config = dict(
    norm_place='pre',
    norm_eps=1e-06,
    init_std_up=0.0517,
)
MLP neurons of a small language model. Each row is named by its layer, matrix (gate and up: input weights) and neuron, and shows model dimensions 128-223. Each number is 128 + 32 x the weight over its row's rms, rounded and kept within 0 to 255. A neuron's up and down rows have the sign that makes its largest values positive.
After each neuron's rows, "fires on" lists the tokens most often at its 100 highest values on Wikipedia text that the model never trained on. A number after a token or word is its count.

L3.gate456 [ 44 129 139 130 124 165  91 146 134 169 147 108 178 138 118 161 153 141 159 121 104 145 137 143 164 154 171 102  76 146 113 125 160 127 115 104 120 119 157 105 145  93 123 130 124  82 141 140 115 164 158 209 127 118  43 134 125 139 109 105 137 113 147 124 117 145 155 134 148 156 201 203  72  66 137 116 132 150 111 157 147 107  98 210  92 176  73 153 110 116  94 123 103 121 152 130]
L3.up456 [125 102 140 128 129 172  88 145 148 117 139  61 176 172 133 140  85 105  96 182 136 101 154 170 141 143 137  98 112 123 142 115 172  97 100 131 140 136 154 160  95  77 180 135 172  27 138 151  91 126 145 141 108  87 119  85 138  64 105 163 159 176 173 163 142 149 117 127 102 112 174 140 121 154  89 134  74 163  80 146 144 146  55 156 110 142 109  94 130 102 126 146  98 171 127 117]
fires on: " |" 39, "|" 16, ";" 12, "\n" 12, ":" 6

L3.gate112 [106 135 175 178 143 138 115 156 140 149  84 128 173 156 134 124 147 164 109 104 113 105 135 110 163  80 111 130 162  75 143 102  92 100 114 151  68 135 137 145  44 190  95 156 151 109 102  78 125 149 163 154 100  87 155 164  92 135 139 165 140 150  89  91  98 132  89 133 132 110 135 106 175 143 130 132 137 159 140 107 108 144 168 144 164  87 121 114 148 139 167 102 146 143  99 109]
L3.up112 [126 129 216  79 113 144 154 159 150  71 131 124 161 138 134 107 104 114  77  99 101 164 109 141 135 118 154 112 111 149  82 161 124  89 164 231 109 205 155 125 122 129 113 136 181 113  78 150  92 143 108 120 137 108 119 148 134 186 175 123  99 135 176  89  68 119 166 174 124 161 150 113  92 155 190 148 129 107  96 157 205 203 149 135 213 129 169 123 128 126 139 179  66 190 114 132]
fires on: " and" 61, " his" 9, "'" 7, " the" 6, " |" 4

L3.gate181 [ 59 118 146  81 131 137 125 150  81 146  52 142 105 120 167 133 127  89 129 116 122 148 167 117 166 132 129  78 166 129 165 170 143 117 158 143 135  68 155 121 136  76 196 115 137 116 151 118 196  85 181  87  68 108  86 152 161  95 114 165 153 132 173 124 104 163 109 174 142  73 145 122 151 169  89  84  96 150  80 153 182 171 101 110 114 163  85 164 145 141 127  85 100 108 102 150]
L3.up181 [108 165 125 127 150 152  92 162 164 136 133 100 160  91 154 103 123 108 148 126 100 137 106  69 148  40 189  78 134 174 150 144 137  99  98 165 185  91 112 130 169 126 209 155 101  92 102 141 197 174 196 123  78  83 164 179 160 150 107 180 142 168 147 177 152 154  76 163 147 132 200 169 177 139  68 127 104 108 119 173 127 146  93 110 118 178  89 116 157 102 165  97 113  88 102 114]
fires on: "|" 37, "\n\n" 26, "}" 4

L3.gate251 [ 78 124 169  52 172 193 119 149 145 147 141 182 161 105 112  91 141 149 184  88  79 131 137 158 152 135 144 138 149 149  87  77 131 142 151 132 131  90 125 143 128 146 188 132 152  95 100 146  59 112 121 180 130  94 159 128 125 194 119 117 154  90  74  89 106 144 152 112 161  60 135 136 125  73 102 180 155 166 169 143  84  87 123 156 174  90  79 148  84 166  73 122 112 120 128 125]
L3.up251 [105 162 149 125 122  93 135 123 123  88 172 142 146 106 103 102 151 122 109 149 179 179 130 101  95 182 110 126 116 187 153 136 187 169 181  58  87 127  93  74 150 101 135 150 105 128 125 102 134 108 119 170 133 116 124 148  95 124 121  73 131 149  61 134  63  81 100 150 119  99 118 126  65 110 149 113 113 176 172 142 108 165 116 137 125 131 129 142 108 114 110 126 134 129 123  80]
fires on: "," 28, " \"" 13, "\n" 8, " most" 6, "ing" 4

L3.gate36 [116 123 167 104  44 212 135 104 160 147 149  87  95  82 193 130 140 116 127 101 107  60 145 117 197 110 189 122 119  90 136 144 148 149  68  76 113 165 166 158 138  96 116 143 130 102  99 107 124 133 178 149 137 155 135 118 171  82 114 143 108 139 138 133  81 179 155 166 138 116  86 154 167 118 158 171 172 117  75 125 170 183 113  84 135 123 166 144 136 122 125 110 102  59 174 173]
L3.up36 [186 161 137 118  86 140 146 131 134 143 100 155 126  94 160  81 154  89 102  99 158 110 139 162 135  88 125 139 135  68 116 206 110 129 104  53 106 145 155 155 140 150 108 114 113 148 156 172 158 129  93 134 156 174 197 156 119 144 148 161  80 178 119 112 106  87 128 158 123 156 136 157 173 128 112  77 113 145  99 106 122 190 116  82 146  97  81 161 151 153  68 107 148 120 165 126]
fires on: "=" 100

L3.gate691 [ 88 132 174 142 138 109 140 119 134 157  73 100 142  75 148  54  91 157 159  76 159 138 163 138 116 100 159 130 116  54 117 124 142 126 121 103 128 123 148 131 133 101 202 134 133 111  78 152 112 151 109 165 123 160 141 166 203 124  64 138 115 119 125 135 113 186 154 224 139 179 125 125 183 160 173 127 121 153 113 141 135 144 126 140 142 120 147 180 125 162 149 142 130 103 169 174]
L3.up691 [123 102 117  96 113 118 142 115  99 164  94 137 143 121 171 111  64 196 140  79 165 123 169 122 171  99 178 111 101 117  96 147  98 120 155 129 123 107 137 114 169  99 133 148 105  83  97 179 139  93 107 206 139 131 141 154 173 115 107 145 109 136 111 152  65 119 190 179 166 136 139 152 142 181 178 125 144 168  89 139 142 122 146 135 158 147 130 163 155 132 100 194  88 145 165 179]
fires on: "=" 100

L3.gate213 [144 133 152 117  95 114 140 118 136 189  84 136 128  94 172  74 162 111 156 155 161  97 118  98  71  98 147 141 118  85 144 109 115 131 106 111 114  98 154 103 108 118 150 152 114 138 147 119 155 128  54 111  95 120 189 198 135 175 128 153  53 175  91 151 116  86 191 156 133 153 159 164 178 140 135 122 162 171 154 117 150 164  97 105 143 128 126 120 126 167 123 174 156 117 186 107]
L3.up213 [166 152 134 143 131 141 162 141 124 153 125 122 111  82 180  84 132 177 131 121 105 178 124 101 139 127  92  84  80 100 176 158 137 155 112 131 102 138 176 116 122 130 153 157 119  84 128  79 136  71 123 130  81 143 115 190 186 108 115 147 108 143 158 128 157 131 191 153 140 161 126 103 177 129 155 181 131 144 116 103 172 141 185 123  83 124 126 108 113 122  70 100 101 123 187 160]
fires on: "=" 100

L3.gate401 [164 140 132 163 200 135 158 140 120 140 145 134  73 179 102 115 114 147  99 165 121 160 127  74 154 157 123 148 139 107  74 174  71 146 100 166 140  60 115 171  79  98 104  97 164 118 134 150  88  81 142 106 121 101  33 131 183 134  68 139 103 130 102 177 178 167 119 139 154  93 115 152 113 107 134 140 110 215 137 107 131 157 186 124 147 121 117 191  96  62 173 113 122 108 155 156]
L3.up401 [102  89 170 121 121 144 126 133 170 130 140 123  88 216 101 132 115 143  91 156 135 229 135 150 150 156 106 133 100  88 139 168  89 171  57 154  64 107 122 129 166 154 167 130 129 147 190 112 140  93  95 109  45 117  92 120 108 105  71  68 133 167 156  83 112 153 163 148 178  68  97 181 146 129 112  56 186 114 117  81 139 129  96  92 168 163 162  76 128 107 147 159 148 145 135 118]
fires on: "-" 37, "=" 31, "," 9, " =" 5

L3.gate191 [109 152 169 146 155 137 125  96 142 163  92 116 133 126  78 141 178  62 134 167  87 104 123 114  83 148 114 110 113 140 132 167 121  83 198 113 115 188  93 159 181 120 178 150  90  85 155 144 112  84 124  59 143  29 120 144 133  78  64  75  90 145 119 111 138 202 103 166 151 147 123 122 107 117 139 132 121 112 131 163 112 144 147 162 100 162 142 126  86  96 108 122  84 130 107 134]
L3.up191 [105  75 141 137 111 128 172  95 207 202 184 102 196 109 134 160 127 124 139 129  88 123 132 112 101 109 154  91 107 123 169 166 132  67 186 157 151 149 113 164 144 130 130 114 124 140  99 159 116  72 141 122 120 146 139  96 147  62 128 112 145 154 189 153 150 141 158 168 128 146 130 161 126  95 143 124  95 137 111 128 126  83 124 113 139 154  90 111  58 120 161  83 170 101 114 110]
fires on: "|" 37, " he" 13, "rop" 8

L3.gate60 [ 84 178 180  82 118  98 119 143 202 101 148 109 128 144 143 156 161 188  97  83 136 145 110 147 210  74 173  94 144  76 125 142 167 169 144 132 173  98 126 109  90  78 162  94  73  97 133 159 110  93 144 100 148 193 178 138 117 111 126  69 124 155 169  61  92 125 100 123 138 130 156 197 117 117 132 124  83 113 125 101 142 148 138 161 102 112 150 140 105 111 149 129 130 208 140 106]
L3.up60 [143 199 157 116 100  79 107  79 173 131 140 171  95 156 148 104  76 146 142 142 139 147  57 160 106  92 130 139 154 122 113 124 106 140 128 138 145 162 136 124  80 116 115  83 144 114  87 158 147 170 143 149 104  98 136  68 108 158 117  60 145 123 126 110 158 141  92 107 155 162  95 162 133 132 116  97 142 129 116 142 100 125 187  92 127 168 153 155 130 118 115 120 150 109 182 132]
fires on: " of" 46, " the" 27, "s" 6, ":" 6, "|" 4

L3.gate625 [104  93 155 120 133  77 147 115 141 137 111 142 129 121 129  82 122 125  73 158 118  80 138 105 126 107  94 118 111  82 113 114 137 125 135 141 136 137 163 154 167 114 172 122 142 133 137 110 130 223 169 157 143 178 140  97 154 153 105 135 148 130 111 147 130 133 142 114 152 108  94 112 141 183 153 178 143 186 112 150 125 134  48  83 104 113 180  89 148 119 133 136 115 156 112 127]
L3.up625 [ 88 151 137 133  92 112 157 144  66 131 134 103 141  79 153 160 146 108  76 140 109  77 130  69 155 102 111  67 138 113 166 129 127 158 155 131 147 162 146 128 177 121 178 125 198 139 148 126 138 177 209  97 133 114 137 166 199 124 111 147 136 178 116 175 121 115 153 116 115 109 153  80 162  96  83 104 145 120 130 134 116 137  56 132 160  70 119 111 165 152 167 126 138 131 135 140]
fires on: ":" 40, " |" 38, "|" 5

L3.gate238 [170 102 108 129 182 148 147 151 130 170 119 174 116  79 120 154 177 154  98 152  88 148 107 111 116  99 105 123 116  82  85  94 179 125 121 170 135  82 150 108 205 163 123 129 137 108 132 148 127 119 111 126 132 158 138 177  83  98 119 173 122 118 146 135 190 118 141 145 141 205  88 163 113 104 148 188  59 171 167 116 170 163 152 128 123 213  72 123 138 127 158 176 103 117 120 102]
L3.up238 [130  56 173 158 139 106 145 159 104 162 119 167 171 125 120 222 163  98 101 172 137 125 158 100 133 160 112 104 141  65 169 170 155 133 165 154 125 139 161 115 208 171 109 121 114 132 147 158  89 145 119 122  69 131 153 127 137 102 100 159  66 114 119 105 127  93  61 137 117 151  92 114  72 162 126 134 179 142 180 128 128 198 166  71  90 150  99 124 157 170 119 153 150 124  90 129]
fires on: " a" 40, "\n\n" 27, " an" 11, " one" 4

L3.gate514 [156 143 111 123 109 130 147 131  74 141 100 125  94 145 108 144  97 113 135 136 126 125  73 108 173 112 121 158 128 145  88  78 180 123 134 156  88 100 130 141 105  84 202 169 149 177  88  81 110 151 102 166 180 154 126 131 116  84  84 179 107 147  98  66 100 130 119 138 147 162 138  75 146  54 124  86 115 215 135 130 106  91  76 192 111 138 140  93 168 107 169 155 111 110  64  64]
L3.up514 [ 75 143 131  72 109 148 152 104 128 129 140 121 118 130 127 108 175 101 100 172  71 139  99 138 153 150  61 129 130 126 110 123 104 136 147 201 117 177 123 142 138  60 150  99 138 122 132  83 126 133 165 107 170 159 177  94 179  86 100 119 126 179  96 131 144 143 127 145 103 142 172 154 175 133 151 132 109 175 115 145 145  89 138 116  58 174 146  67 166 136 222 140 127 155  84 120]
fires on: " of" 27, ":" 18, " Fort" 5, " Cape" 4

L3.gate327 [ 77 149 115 117 110 147 105 142 138 155 108 142 112 111 170 106 122 173  90 125 128 136  91 140 123  96 134 153 148  94 137 158 143 147  90 154  77 122 156 125 133 118 112 154 136  88  78 122 138 106  98 160 139 134 136 196 152 107 128 135   3 122 156 104  97  82 163 142 149 172 146 150 148 150 176 141 128 167 157 117 154 147 119 105 112 141  66 162 125 144 111 158 137 133 130 152]
L3.up327 [ 49 149 119 136 121 114 106 125 131 193 107 132 150  38 168  86 111 165 111 116 162 139  93 159 121 108 120 119 108  85 196 108  95 147  97 121  80 123 178 112  92 153 167 109  92  84 104 118  77 125 102 161 129 132 147 180 191 137 120 136 109 119 162 107 139 107 130 153 166 169 129 137 159 129 183 140 127 155 127 108 158 139 111 116 129 121  83 164 123 117  55 172 155 101 175 154]
fires on: "=" 100

L3.gate122 [126 162 117 151 128 156 123 120 120 135  96 120 148  69 206  83 164 160 114 125 136  76 152 113 124 116 148 125 110  72 154 128 139 129 111 111 115 133 188 148 127 123 120 124  99 109  81  68 138  88 102 187 185 162 125 186 149 125 132 187  85 116 156 100 101 116 170 172 140 181 139 101 125 150 142 152 117 113 128 151 168 141 150 123 143 135 151 141  65 107 113 103 115 142 166 201]
L3.up122 [154 128 116 134 111 145  93 104 104 160 101 107 159  86 176 120 151 177 142 122 125 101 133 112 113 133 143 137  64 116 122 131 106 166  92 117 110 150 105 133 144 107 161 144 142 107 126  63 150 122  60 130 147 153 191 129 136 136  85 118  75 135 151 129  73 169 176 180 146 129 147 111 125 154 147 166 169 123 154 135  94 143 100 103 150  90 155 122 108 135  73 154 112 136 138 152]
fires on: "=" 100

L3.gate10 [ 99 179 130 178 108 176 147 119 110 131 218 146 116 178  64 121 156 131 128 146 124 132 130 159 128 152 167 109 128 129  73 107 147 164 150 143 149 162 115  89 152 106 161 104 119 117 107  97  45 126 152 157 154 154 142 105 173 143 105  91 183 155  88 162 131 131  84 193 117 135 161 108 121  92 120 123 140 117 131 194 114 107 135  78 118 158 132 157  75  94 142 154 116 135 117 159]
L3.up10 [169 133 217 144  53 129 100 101  87 123 184 103  89  83 118 120 162 135 113  89 150 102 169  80 143 162 106 131 139 169 131 105 176 123 127  43  93 103 131 161 119 171 138 144  55  71 101 138  93 152 116 145 119 114 129  83 122 110 156 169 147 142  90 146  91  97 128 114 182 122 131 146 193 129  99 156  85 143 149 170 116 102 129 124 178  89  44  94  82 126 141 143  79 145 151  97]
fires on: " \"" 16, "ing" 14, "ed" 9, "d" 8, "ous" 7

L3.gate322 [103 138 181 107 161 129  98 171  92 193  56 187 182 140 120 150  95 156  54  87 135 126 169 104 158 144 101 127 123 100 117 151 134 107 109 117 142 157 143 178  96  73 139 140  89 157 122  99 137 144  80 158  70  62 148 114 187 126  35 138 140 167  83 154 128 111 136 140 132 118 107 160 124 107 147 122  98  73 124 119  97 133 155 142 113 114 104 142 136  88 105 163  84 238 118 133]
L3.up322 [102 168 136 136 160  66 113 118 129 119 177 127 167  98  89  84  96 138 171  70 158 125 186 131 125 144 105  90 114 120 136 100 204 130 151 138 112 140 142 143 120  81 129 141 167 173 122 164 149 114 109 173 128 106 115 110 155 175  68  83 119 142 146 153 104 124 191 147 136 194 117  82 151  70 110  60 102  82 130 157 150 134 148 150 106  93 159 106 136 107 138 131 126 108 145 163]
fires on: " /" 25, " the" 12, " and" 10, "Me" 7, "-" 4

L3.gate511 [155 145 135 133 158  86  97 134 126 110  97 169 151  84 176 104 156 190 131  84 173 138  98  98 150 129 124 116 103 100 165 105 107 109 118  87  86 160 200 113 133 154 122 115 111 128 111 104 147 104 133 184 142 131 136 183 180 144 156 179 147 182  95 116 138 117 121 170 144 120 113 175 131 141 122 149 149  78 158 144 204 171 113  72 132 127  89 140 108 114 121 143 105 111 171 154]
L3.up511 [107 148 118 106 154 159 126  95 103 157 115 127 132 102 145  61 184 139  91 153 150  97  87  80 153 136 126 131 122 116 105 142 160 134  96 129 104 104 168 120 149  66 122 141 126 135  69 111 128 119 103 124 175  96 186 149 172 117 135 150  67 133 123 117 168 114 155 153 183 199 147 129 177 158 142 156 117 179 165 120 121 160 131 102 138 164 109 128 110 108 105 151 133  86 165 145]
fires on: "=" 100

L3.gate211 [111 151  77 143 115 142 141 172 140 162 114 120 173 120 118  76 189 135 100 125 112 160  82 129  65  42 108 142 105 143 180 111 178 134 139 171 140 113  79 162  81 138 143 135 137 119 170 149 116 128 164 141 162 123 106 194  88  89 119 150 166 114 107  78 149 117  84 109 124 124 105 127 138 114 110 143 142 174 174 105 188 155 151 114 150 182 131 107 161  45 129 162 145 153 196 133]
L3.up211 [ 76 131 165 164  76 170 155 145  61 131 169 168 118  84  91 103 137 137 103 150 150  78  94 130 145 104 123 105 131 149  84  87 136 108 111 136 159  74 161 220  94 130 140 133 100  97 127 139 101 128 120 141 160 167 130 157  91  84 161 117 138 148  98 120  84  60 172 139  86 189 122 174 143  64  97 133 110 120 146  93 107 106 160 113  85 123 119 168 136 155 157 161  91  95 117  85]
fires on: " the" 17, " touchdown" 15, " in" 9, " yards" 8, " starting" 5, "off" 5

L3.gate318 [118  76 155 122  83 152 124  84 102 141 116 139 172 145 115  82 174 179 166  88 116 132 109 150 133 138 118 106 103 128 118 164 170 114  87 148 106 142  85 125  99 121 138 113  80 157  68  82  90 102 177 156  80 132 125 133 144  94 119 141 178 114 141 207 136 113 146 193 154 122 125 202 101 127  80 176 149  73 137 136  98  98 131 227  61 164  97  80 149 139 141 145  98 102 173 118]
L3.up318 [144 113  95 131 121 162 111 128 149 100 137  92 147 147  80 147  85 143  97 120 134 132 167 160  46 102  74 179  59 129 155 147 159 145 161 121  85 112  97 190  61 176 162 138 130 166 129 153 169 159 104  94 132 150 133 136 168 111 127 123 115  59  99 128  99 176  98  98 124 166 118 102 160 156 155 130 128 128 127  87 130 161 108 155  84 136 111 100  94 125 106 101 148 126 135 205]
fires on: " and" 49, " to" 13, "ally" 4, "-" 4

L3.gate230 [123 174 145  67 159 175 109 163  72 158 153 154 131 155 118 127  74 151 107 104 155 126 155 156 184  70 124 118 116 162 159 168 172 146 149  91 129 115  95 112 141 141 125 161 166 113 102 169 129 172 144 168 124 157 111 131 135 119  87 121 125 138 102  90 142 149 127 143 171 107 163 113 143 149 173 116 170 112 129 132  96  59 109  81 124  82 127  95 135  65 116 131 159 228 194 125]
L3.up230 [ 86 120 110 127 148  50 146 165 132 147 102 153 120  86  55 124 110 123  84 103 126 110  93 180 120 125 144 108  86 117  93 129 127 148 191 112  97 129 109  67 152 136 162 155  83 118  97 179 120  99 150 123 124 152 156 144 125  73  71 173 129 141 144 100 143 144 161  79  90 111  94 119  83  94  92 169 115 133 142 157 125 150 153 157 174  96 140  96 126 100  98  98  83 120 115 152]
fires on: "," 28, " States" 15, " in" 11, "S" 8, " |" 5, " Football" 5

L3.gate243 [206 107 104 121 125 106  72 120 108 149  81 131 124  53 145  77 131 156 102 139 154 124 129  52 102 116 102 143 140 102 145 160  83 158 147 114 166 140 179 107 126  88 103 140 146 118  84 104 129 139  86 148 129 152 125 147 173 109 100 137  49 100 151  79 118  99 138 163 160 150 112 157 143 153 157 181 175 201 112 110 111 156 119  71  81 132 111 203 152 130  89 135  90 194 170 131]
L3.up243 [158 137 139 103  87  89 112 129 146 166 127 132 172  97 144 101 164 163 102 118 169  95 120 119  98 136 103 133 126  95 148 126 140 161 137 136 129 137 171  94  99 158 123 120 109 115  77 103 145 110 104 131 152 153 156 150 154 170 164 189  55 116 111 105 142 109 156 194 182 132 110 143 145 108 139 153  93 152 102 104 147 162 100  59 130 182 116 165 145 154  67 106 164 181 167 106]
fires on: "=" 100

L3.gate108 [145 136  68 154  96 191 152  92 161 130  78  38 163 133 133 135 157 134 122 151  94 131 154 126 125  88 190 123 203 159  93 100 157 120 159 173 157 161 122 129  78  86  92 153 136 120 107 111  95 104 150 131 137 159 115 132 127 105  63 129 161 202 135 113 115 117 177 105 149 145  68 135 117 105 127 174 143 113 102 133 112 115 101 147 113 126  76 150 107 131 192  80 110 139 131 131]
L3.up108 [ 97 135  85 153 130 127 189 155  78 138 149 143 158 110 146 118 143 129 128  69 129 145 111 186 131 124 205 140 143 130  98 119 126 144 137 129  88 141 107  95 106 111 101 125  84 143  87 147 101 134 115 118 125 159 152 166 159 172 158 123 114 109  42 120  89   7  99 126 140  93 105 127 109  96 113 149 122 174  72 157 143 129 140 177 157  65 171 167 120 134 122 158 131 170  89  98]
fires on: " in" 20, " the" 17, " to" 7, " late" 5, "-" 5, " April" 5

L3.gate387 [ 95 140  95 180 144 110 102  77 178  88 105 123  94 143  93  81 155 162 127 148  69 104  90 187 149 114 173 101 134 142  98 144  94  82  89 126 170 116  97 139 169 154 154  76 104  58 146 120  95 151 161 111 129 129 122  94 138 140  97 131  88 157 103 148 110 204 127 114 174 106  73 152  85 114 113 185  96  94 104 146 112 128 131 120 101 147  93 168 158 116 178  80  73 156 127 150]
L3.up387 [177 175 147 136 139  70  85  98 156 153 189 167 136 132 157 151 161 149 119 139 135 125 172 129  79 142 122 177  90 167 166 131 119 131 137 142 129 154 143 194 121  93 125 125 105 151 132 124  93 104 180  83 152 124 103 136 152 176 120  70 204 112 188 106  90 148 161 131 106 131 126 161 156 106 122 156 109 143 139 107 190  98 176 134 130 146  55 145 132 145 153 147  98  33 143 148]
fires on: " the" 50, " after" 10, "s" 6, " that" 5, " this" 4

L3.gate372 [101 109  97 157 106 147 141 138  84 164 141  81 139 115 194 111  88 178 132 126 138 130 103  98 132  64 119 128 117  41 190 141  80 149  72  74 140  79 165 108 111 189 107 147 140 122  69 129 139 174 140 110 148 124 119 180 156 144 151 160  83 161 151 133  70  91 164 127 152 181 133 184 155 106 139 168 131 177  79 145 134  97 146 158 137 106 102 150 168 132  99 136 143 100 141 140]
L3.up372 [ 85 116 139 155 145  99 121 161 137 141 110  77  89  71 125  61  93 127 166 169 147 134 126 120 201  80 154 167 146  94 130 177 105 152 114  99 124 153 188  94 158 112 162 120 170 121  68  99 110 153 107 130 165 128 149  91 137 115 117 127 123 131 127 141  58 118 118 128 139 156 132 159 162 129 143 110 101 149 150 128 129 117 169 184 145 132  93 138 139 174 113  84 136 116 134 170]
fires on: "=" 100

L3.gate326 [109 153 133  87  95  96 123 151 105 111 122 158 129 177 142 119 142 170 134 114 117 172 131 183  87 125  77  95 116 111 174 119 190 137 112 148 124 134  71 111  72  95 119 149  99 105 178  78 205  49 147 120  92 151 180 128 110  62 109 118 141 161 143 123 164 127 125 150 101 141 124 141 191 112 198 113 139 155 165 176 151 133  87 163 156 110  76 139 100 149 102 138 119 113  87  92]
L3.up326 [145 101 158  97  65 191 139 134 128 123 153 140 162 158 104  80 156 136 140 128 150 125  85  97 127 133  91 109 101 136 130  85 164 138 153 125 107 172 149 154 147 145 112 159 118 118  76 167  89 157 129 128 175 187 157 203 132 175 141 100 110  88 151 137 170 154 141 157 115 120 202  86 142  69  68 121  71  95 120 141  87 118 106 180  72 140 113 140 161 127  96  76 155 143 205 112]
fires on: " and" 17, " in" 17, "," 14, "s" 11, " touchdown" 4, " she" 4

L3.gate663 [103 128 103 121  53 133 134 119 135 203 105  86 119 142 119 101 137 165 139 119 176  69 151 145 142 105 138 146 129 110 121  52  97 120 158 182 104 101 124 116 136 126 131  97 160 140  77 145 144 144 109 185 141 207 140 154 150 143 167 167  89 116  98 112 130 159 161 118  84 136 136 135 147 169 118 160 102 149 111  88 158 144 167 122 105 111 132 164 119 158 155 101 135  59 159 123]
L3.up663 [119 155 100  60 129 145 189 118 129 161 131  84 121 116 160  96 145 126 111 107 183 102 152 173 164 128 131  95 112 117 145  95  60 101  82 124 103 125 151 104 125 122  86 169 166 120  97 145 111  95 154 135 176 187 134 208 156 123 139 195 111 167  89 114 159 109 142 128  79 158 153 134 162 171 160 147  58 164 127  95 139 177 204  82 148 138 157 158 143 136 106 110  97  80 100 124]
fires on: "=" 100

L3.gate244 [176 134 113  60 170 171 139 129 137 160 147 131 132  61 215 104 111 167 172 119 158 120 149 105 159 148 123 180 103 109 165 130 135 121 129  72 113 163 174 129  84 157 109 128 116  87  92 106 177 137 116 173 133 146 112 201 197  95 102 155  58 157 133 118 119 116 151 202 181 166 141 176 116 130 171 153 171 118 116 135 139 177 149 104 111 139 143 141 109 131  63 121  99 143 139 124]
L3.up244 [160 138 118  99 108 163 105 115 130 214 108 160 124  89 137 117 109 135 170 114 102 112 110 116 154 142 136 175 125  87 164 184 118 137 114 124 131 146 177  96 120 138 104  90 111  93 137 107 144 139 103 177 142 170 126 131 205 135 123 156 102 150 141 101 134 116 161 166 130 142 148 134 112 110 147 161 170 100 118 104  99 159 136 107 138 164 135 151 148 109 100 158 131 144 126 108]
fires on: "=" 100

L3.gate4 [102 157 133 157 124 139  96  99 113 189 117 129 195 178 155 166  87 182 157  93 117  99 142 140 160 131  96 166 151 106 161 113 130 155 174 116 170 131 172 157 126 136 125 143 111 132  71 154 155 120 104 156 146  88 163  94 164 180  60 113 139 135 143 127 161 144 108 220 119 206 164 104 131  92 136 180 187 136 166 147 122 125 200 135 110 173 115 189 181  92 180 105  92  75 129 108]
L3.up4 [125 149 136 147 146  86 152 117 155 130 167 135 149 168 176 153 112 125  98 166 150 102 153 119 118 110  99  83  76  84 191 149 144 152 190 151 127  95  97 144 129 166 159 142 133 170 102 173 131 137 118 156 138 138 183 133 110 148 100 159 145 108 157  82 106 106  86  53 103 118 135  99 155 142  97 108 130 109 121 139 137 122 182 156  90 143 118 146 126 223 132 117 127 153 115 140]
fires on: "-" 78, "imi" 6, "log" 5

L3.gate51 [101 155 162 168 182 161 115 115 125 142  56 140 100 124 153 119 126 157  81 126 131  73 124 125 198  87 125  79  78 148 166 184 162  95 184 104 100 147  76  48 135 105 158 115 165 112  88 122 146 156 121 214 105 111 125 125 176 124 132 101 102 110 132 108 144 158 106 112  64 119 117  87 111 109 152 159 147 110 169 165 127 127 133  94  89  74 159  99  76 139  90 145 153 161 180 175]
L3.up51 [111 133 184 152 158 117 172 117  66  98  97 107 142 168 122 149 181  95 123  99 101 101 121  84 143  68 127 110 119 152 101 148 167 138 125 120 108 135  74 120 126 210  84 100 103 107 109 123 175  78  99 162 123 166  81 158  80 163 145 148 156  92  87 119  98 180 115 110  93  93 196  80 127 119 163 187 173 153 106  94 126 125 130  73 133 127 159 153 100 107 141 120 253  87 165 144]
fires on: "," 62, ":" 8, "S" 7, "-" 7, "=" 7

L3.gate596 [113 168 117 108 172 114 146 132 117 164 115 125 183 111 164 153 123 109 139 137 144 209 110 153 140 131  70 124 116 127 128  57 129 183 177 171 144  81 124 116  46  90 120 207 130 130  93 110 105 170 144 147 135 116 102  90 131 153  96 102 156 147 100  99 121 106  76 154 134 155 171 155 156  87 109 108 144 110 102 151 123 171 186 135 163 111 128 148 155  96  68 128  75 129 120 170]
L3.up596 [156 118 100 145 186 202 166 142 141  94 134 139 110 100 125  60  81  99  82  97 163 125  90  66 134 130 101 132 173 125 132 174 135 147 162  97 139  84  91 158 120  92 145 115 128  80 121 107 154 119  69 151 166 125 134  67 134 121 103 130 144 133  82  78 124 133 122  98 119  97 171  86 182  70 111 131 145 150  99 125 127 140 100 138 110  90 105 122 139 160 102 125  42 109 135 156]
fires on: " and" 38, "," 12, "-" 10, " with" 8, "\n" 4, " e" 4

L3.gate262 [120  91 121 137  98 116 202 105 146 167 137 193 142 118 123 169  64 183 148 192 152  97 165 155 104 158 134 127 197 116 102  98 103 112 157  97 122 149 147 160 170 161 139 133 141  90  93 112  86 120 157 118 109 144 153  84 148 111 128 140 163  69 153 125 154  79 117 156  72 147 114 115  74 172 109 116  96 187 142 146  73 115 135 102  82  89 139 123 105 159  45 130 141 105 147  94]
L3.up262 [159 115 141 175  98  87 116 154 100 127 145 154 185 107 170  91  85 131 164 132 127  96 115 133 109 115 128  61 136 114 200 130  97 161 126 115  98 181 195 169 163 118 146 163 160 127 181 138 109 144 151 162  75 109 127  90 132 114 101 133 123 132  75 112 160 119  80 151 121 123 132 160  71  82  58  74  85 137 124 168  78 146  98 157  89 123 119 159 136 169  97 146 173  86 157 170]
fires on: " a" 27, " the" 17, " an" 14, " he" 10, " it" 6, " her" 4